MLP neurons of a small language model. Each row is named by its layer, matrix (up: input weights) and neuron, and shows model dimensions 16-111. Each number is 500 + 25 x the weight over its row's rms, rounded and kept within 0 to 999. Numbers have three digits each.
After each neuron's rows, "fires on" lists the tokens most often at its 100 highest values on Wikipedia text that the model never trained on. A number after a token or word is its count.

L4.up188:520490524527499447476502502521503502521459502566505499498473481532474502535459492528460522516472475507536473532549501512548526501468534504491466535500475484489510488500543496525478480503520491519485485488452502522527534481513507501549488512533481454502472474527496514490475472510531485519
fires on: "===" 16, "\n" 16, " a" 12, "R" 9, "A" 8

L3.up658:494511508482505477500472499527546490495519529454479470498534481505482503507467518487474471488516466491510453524513461497476506507531452509467500517480503504470507540533490476518494482486444475470494481491518510485530493530491517510494487483524514473540469532508460471520527453533502434464
fires on: "y" 29, "," 26, "." 18, " sp" 10, " album" 6

L3.up264:506445505437509507505500512475540484486474533523459543557508517481510480485519514488518503513494522499491546480502489471496541524503512489547485528476540541494501505503516528514469527529529543513505532494493511458507489480507538469503516484502501485514490472546505467496466491532508526468
fires on: " =" 23, " well" 23, "self" 13, "|---|---|" 12, "ward" 9

L6.up327:479498506501476500500504473464542503547510527517477489533457493498502510503535489466485468462543489511521490505513479503484512487522475456554473544483470546481492487493483527501511515469507547469512510466524476459511495502495483553501501494502529564487499478559478486524491520500464487503
fires on: "se" 25, "y" 7, "ron" 6, " city" 5, " Great" 5, "re" 5

L6.up356:511544504487520468528528509507506458506513468501530513489512493482450485522504502534491502527480507498494499469438489495479530528490465501515474469489508536511499512551507502479509490503517514513507524517503466505527480471520521517503555475534550536513502506527473496526483470518528524515
fires on: "et" 18, "par" 10, " St" 9, "ol" 8, "ist" 8, "c" 7

L6.up72:492501486500513459462512501524501523471505515554470519475455498498489503484528516492532494521510495483501495516492465527476553512490500541512482521471524505493548511479471487461517475472478504528538482475430492481453506481579496527509466489485503521509508506514476466477492540537510515460
fires on: "al" 40, "en" 13, "ce" 11, "pt" 4

L3.up694:512500450516507475448523514505507499474494475512482492488494455541493554479477517513528518475513508521494553546473533497465478524504499492514502475517530488523499489515534484516526535471538479517480517471533532500514527484489490438513497509532515500539501461524517451476487519488512531485
fires on: " along" 27, " open" 13, " complete" 9, "s" 6, "ke" 6, " hold" 6

L4.up66:523530508556478491494518470480492481502470488530466488515476495513503519533449468516481497478521523492481485517538491557461507468491502502462499507475503462495494455508514527507490535505516446525465485493469548510497492518485479538522502440494469490526502564496481498518474458484509491515
fires on: "p" 24, "d" 14, "s" 11, "red" 9, "ed" 8, "ir" 8

L3.up594:503513486503481468481456477460464499514505510470523521488529517510511506496538468484485496510470484552493524488530510504508445479516462507474500458453496470514498487554423493486513502468479488504463516484527483517566530518525562497436496473502503502508517497523475474478524512509472474491
fires on: "y" 23, "ing" 22, "it" 14, "w" 14, "Career" 10, "d" 7

L3.up415:477497497470485474489489521512513518505497509495515537479482504507492492535480540497486479507471487481512472453540533522461474540452501515495466558517531487513499565482503508544484487527500528456494509506484465542504556514471522444517509458554488487505490529476493477499509462507471531495
fires on: "et" 19, "an" 12, "×" 8, "ro" 6, "x" 6

L3.up24:466498515524497480469548548461490440488492479530470507497508498518498493494450490509470532521470510473499501525467512502520458526467541471512503522471530539520525463486481543530500486469503468516510518482551512527494513529508524513539487474466509512485523484545518527540510507501479555502
fires on: "b" 18, "\n" 18, "s" 13, "age" 7, " Total" 7, "port" 6

L6.up614:490485534481511495517467463526508519527525462487471503478470460471508497483553485525476534474502493516495513506503504497540509500500522504465454494532454510513523482514484533448507476528523501541476476498513456524459520488489498490487546501495511456485462514508470521513481511523496483520
fires on: "u" 15, "va" 13, "und" 9, ":" 8, "." 5, "gre" 5

L4.up678:483521492549446489493541519491526466506488449547469489532495475509460546500487464534479520525484509489507460534509527491536532537514472482543448470449506507456483466536511481482534465530498512515490514510531511481532479508492522487475510462516515480496502512502471484545511469496479493514
fires on: "s" 36, "p" 8, "ing" 7, "ne" 7, "-" 5, " first" 4

L3.up474:559475522533504479459486451515520531502482503523433559510484517490494467500434489501495507501474499507527528462527514515545530470564514501509502509524510520518478484486512516465527471524520488473508503511498483526510508497537514473442463540492507489487499495509436510517500482465512507454
fires on: " is" 57, " has" 24, "script" 8

L6.up602:476525532502524474512491511502499486469514491512435488512476489493520499498504466529487510474494492501496481520460533535475543516509435499516470538503466524471481552527535504492521472511483494507439531488518477532481512491536516474534522491506507484479490465519468511517499494521485485511
fires on: "en" 26, "n" 10, "est" 8, " Me" 6, "par" 5, " St" 5

L6.up481:473501495482482473518497528491493485505533490506494536498501486514501513488461468531456439448496476539505508521517457523549476512515471523482412487443453466508498485554489481427500435500509517477478496501510498506511519517491528465480513498503533490491495490502498503514522527546510534491
fires on: "s" 22, "n" 18, "c" 9, "ten" 6, "See" 6, "van" 5

L4.up594:521545494475513488502464526462526488493532475476486520525488511465518500477517495467458504489434466501515543474517490452536530509506479469495528468491502512480507498502547542473526479513493527473497504488496513506453503456512487489510468512507502481502480496560438480493460474528525497530
fires on: "ur" 22, "re" 21, "ver" 8, "no" 6, "le" 5, "per" 5

L6.up641:475489514507483492470521515510530479500492515488517519503535487537501559528515468481547502508483444535508474498520497486533516506505468492503464466516532480499511540508510486462578487542496492484484464488474494493482475492545500493521493492492464497493486553504470469516479504502526527489
fires on: "s" 48, "ist" 11, "ies" 7, "er" 6, "mit" 5, "as" 5

L4.up469:528510462534489468476539511494464464528470512559505476550531490545479491539483470476465516491468468471511541516474511498535537499533481523490472505534499520506506503483484502510485489511529491524503500511480499515481482522488514468462532502527518484489464477509462482517459499495454497537
fires on: "-" 88, "•" 4, "u" 4

L4.up630:507555547499473467491501496472518496533491486516494507492543539480489530510503439474501494533518532500496510489493463538483541486492507521501467468535468468522518451499496523440521496508502456525500513491477501474475453507534533494486520507521504539506503510512473470491470484519505492530
fires on: "s" 73, "d" 15, "ed" 9

L3.up157:526489522524514514458469478504501460476459450490525485509450497498553451503514488491532491535513501487488514519501505535453521484519518493505495506452510487517492473475504497473495519509469511473497478539486531503494477516525506502434533491525495510512513560526525463500522473486507503557
fires on: "or" 32, "ill" 9, " Court" 9, "gen" 6, "al" 6, "me" 5

L4.up222:478539477491505525454467509512515511503520489534532509497489492492487521521514540530455501516504501466539505528542492519531490558490493534456475521541482415486517532544471504464486508512532500510459510541535441510453505514501483542478506513551523491531480492524485465523481508498507520489
fires on: "und" 17, "mit" 14, "di" 11, ":" 7, "ner" 5

L4.up533:532475465499470524479534475492491480485486509518515499483515512455471548478463521510521507489487541530518583495468447522526441521520504546479432493512479496505507471479494509507530478495501478515506507510441523478558493508510525491497519487449482471509499523452513489534493529538529487534
fires on: "hi" 26, "or" 18, "ill" 12, "s" 12, "ri" 10, " |" 6

L6.up604:501499478508528532517519532528506494505504495490523485472490470491482516496461496528526500504473499523523502473524469487449518508497472492524432486534510475486498468489497489438490511537539499501479517537476470479481504517498464508503490523510482462513533518440514453530501489515501488498
fires on: "-" 22, "un" 17, "lu" 12, "ru" 10, "or" 9, "s" 6

L3.up635:522498483487478461509541548506478478486524460535475482509510490477444459492489464514480505484482508503516527495543505466487481529523513514466502531517486542530499503535534512507519497494535448486512485488530502496461530484522495523500543465549460499520508474517465457490521484498466542539
fires on: "\n" 61, " of" 13, " /" 10, "-" 5, "D" 4

L4.up333:549503489500487486524515524509501493487513528498489507525519487546476533498494493508509502514500517496523514525540492483544523501451502497477484522534489473538535518453535489498492466501522509467466494463469492528489502489515509466497500527530445484538495520499506471512478501498524500514
fires on: "s" 33, "==" 25, " ==" 13, "er" 13, "\n" 5, "===" 4

L6.up758:486492455526520420501491499500500451476472496480498499519503506479468516519502472509523480489482510510492495517483488527476531501484491524511510528518524510481524491475512530492468502519484508469519481491492520476523508524518493502510507486513510458472468420496475475511523498526523520475
fires on: "After" 11, " She" 11, "ter" 10, "aff" 10, "tern" 5, "fin" 5

L3.up247:516446512492482492496457514467526500528510505514451494571506503456516496512539489520475506466499524480486429504483480523463512518526511530554480474472461531492500513478504512505508479504503504494499523473495508481488486493477532520533471481433531486524481479503470521466507504446520509479
fires on: " Stadium" 14, "y" 11, " League" 9, "weight" 7, " City" 7, " city" 6

L4.up536:490480523520543492487519497500490473472541497562442502501497533536500489530479492469472490491459462453512530459510469538496500466478523496466524506464498519486550507525501494505510493496527492489529485504478489531452523497537492476510490488491497500534541535522445498518526522496519513477
fires on: "ni" 15, "h" 12, "hi" 10, " is" 10, "s" 10, "li" 6

L6.up377:472497495522498504490503504463491502490524456504511518526468497462463500517511518491468479496500491493500503498500500499509489473511504487529479522491556501512476529494502486517506520493510519480471496466515506528496485520546536470531490506515523502506514549469521491496500522560480516544
fires on: "en" 32, "a" 15, "o" 7, "er" 6, "al" 6, "e" 6

L3.up156:492496506475492478499514476513490487515516486458498474489570555489522511492457494523483472516524493473476518510498495496537477539457500539448522474542477472505466516491494518508513504509515503506543524519476500490491520538533524504448494539514508539472488516509499498497458501526434484498
fires on: "n" 17, "d" 14, "me" 9, "j" 8, " term" 7, "c" 7

L4.up408:515494489513548538454466547525471492468507513517499460519475534529450510538478512511511511507499477477509496499529498489511515494491523539507468520502515462530535495463525478497512483484520472465475535470499518521495540472504466491505487542525517513476520485524513477526490460511454490531
fires on: " m" 27, " ==" 21, "ist" 13, "·" 6, "q" 5, "equ" 4

L3.up117:506494514538510483467520541481517474489503484503546512507484498501486523488495481516508479500479523496492472492546471505506482515491512516435475488505475530489462513504516459501439528535484548485428495481477502480498486493504498503490521511510492522533460550504480487476526489529521513476
fires on: "f" 15, " what" 13, "p" 10, "out" 10, "t" 8, "port" 5

L3.up253:470479538546505514513508512510515494490528496513510523476508477498522465484454525554511455495539505474461536553474487522467508562502526486469470468516490483488439519537493512543501539529459518500482500466520529473484519501505477525482534489494547498460444525510488500525491494494489521530
fires on: " well" 19, " held" 18, "и" 10, " Man" 10, "t" 5, "qua" 5

L4.up472:504506507447528504517492527529524482515511506504515441533493490577512528495499453489534498518496488524508494475487476507489525515493464546512476532509481483500495515498520434522492454515457492529521493480513528472529503469485471510470523494474519461542521566499503448559484477490528495515
fires on: "s" 21, "op" 10, "mp" 9, "at" 9, "em" 8, "low" 6

L6.up689:485493487548513482505525523481484492539540540471562494542480516510502531493482518507458457499474481492519514474499439498471473499508473470521514508480570519499500492487495502472502516542488500513493507496463509484522523462492482510455462470505508494492511505504521469492546482543507497507
fires on: "ly" 25, "s" 23, " was" 13, "-" 5, " also" 5, "\n" 4

L3.up767:534495467509496501547497465500492497534466536443520474510551511491535468460476488524498544518511515504500516493503507522487465502460506514530503537488461472482460452496478508478506494526511465499514505508512519500490535503536512511477501491513482474536493514522509471533472496543455495473
fires on: "id" 23, " term" 13, "ed" 12, "ive" 11, " change" 8, "d" 6

L4.up14:523519511520514508496548495517471497515483506520482517462443460497520483506504516519496504504546504503517486510538482543482532486461544510513517488501494478519504513458497508532542496507456529549503460519452484479482455501484489506494503537473497529513512527554526492497512508467521506548
fires on: "al" 26, "e" 20, " announced" 9

L4.up230:488518506503511485549477492484468505501420463520493511470486542515492456509491506545464475537501538500464558526488538546463482506511534510477524493512504540494502494474529513495490514470534522540477490472511554483536508486467522492497524508494518506528504520473466475498508525566514502513
fires on: "re" 20, "la" 11, " require" 8, "li" 7, "---|---|---|---|" 7, "See" 6

L3.up535:480514492495461481490499571488496523523508478527536478454509449472507536513439549477503485486509486487470480515488515492535496497523477485498459459516477503476479489518521457494456502517520468468511488544504506467501473528507532531486467478530519479484500509491507506492517486535490458495
fires on: " made" 21, "-" 20, "s" 16, " services" 9, "ain" 8

L6.up187:479525455503505456492505469512555467505495498487515527499481498527486474538543462473494495504532508499491493446515497523443454467469517512464511480512522494537475481509483468521527478453525501508529480503495515509526474499524519496539478506481452541510499508531518464510509518468539504487
fires on: "is" 28, "s" 8, "us" 8, "os" 6, "y" 5, " 1" 5

L4.up237:497459506472476514518527482485524475519480493474514472455474520479511532499533491508461468518476475506489510487498440522525479521465522480485500483439482556514506484474497519522507501565461522486507547518509489483528480537487530503479512469530517485511510481505525481524476498516524523489
fires on: "o" 26, "n" 13, ":" 9, "ry" 7, " some" 6, "c" 6

L4.up184:502493461462451504501532514521459528456553491525472518531498537482492456470450533496452497525484516469518508532499503490493525490504479454490521454531514507494528512479513545503554471491488538459499489527479484487455468525515520469478516499516515508494492464533471455494511536510472478451
fires on: "," 17, "red" 15, " moved" 10, "ce" 8, "fer" 7, "mer" 7

L3.up88:558461522474498492533512478489508498489511494452490486521501505446492519497523503529481489507504483493495464462518483546512436533498471497444492493518500487489512502527454443476519547513491478514483503487493491538489467547534507502470496469503549469477507451498480461496516522529481496490
fires on: " Mc" 28, "y" 18, "us" 17, "e" 14, "w" 7, "f" 6

L4.up378:505530489579499488505525498514483521505480504524552483481491497470469540522507462529470488486538513507502474462509508506464536501514439519472501505546498471469470514488528525525520516495502537520501497478494497472485495481487464488514538457498491501497472513524496489506532455517501489498
fires on: "il" 31, "p" 19, "y" 18, "s" 9, "an" 6

L4.up460:496504493528508528529516503473515505483463491555467506493479520509523485505531448484505503525487505468463514509497533542489560503480495520503505515542518516510504506466490478476506530467555491471529502483506507542503477520484488479451485492511518553526513522487482488510543494537525495491
fires on: "\n" 60, "See" 14, "re" 4, "e" 4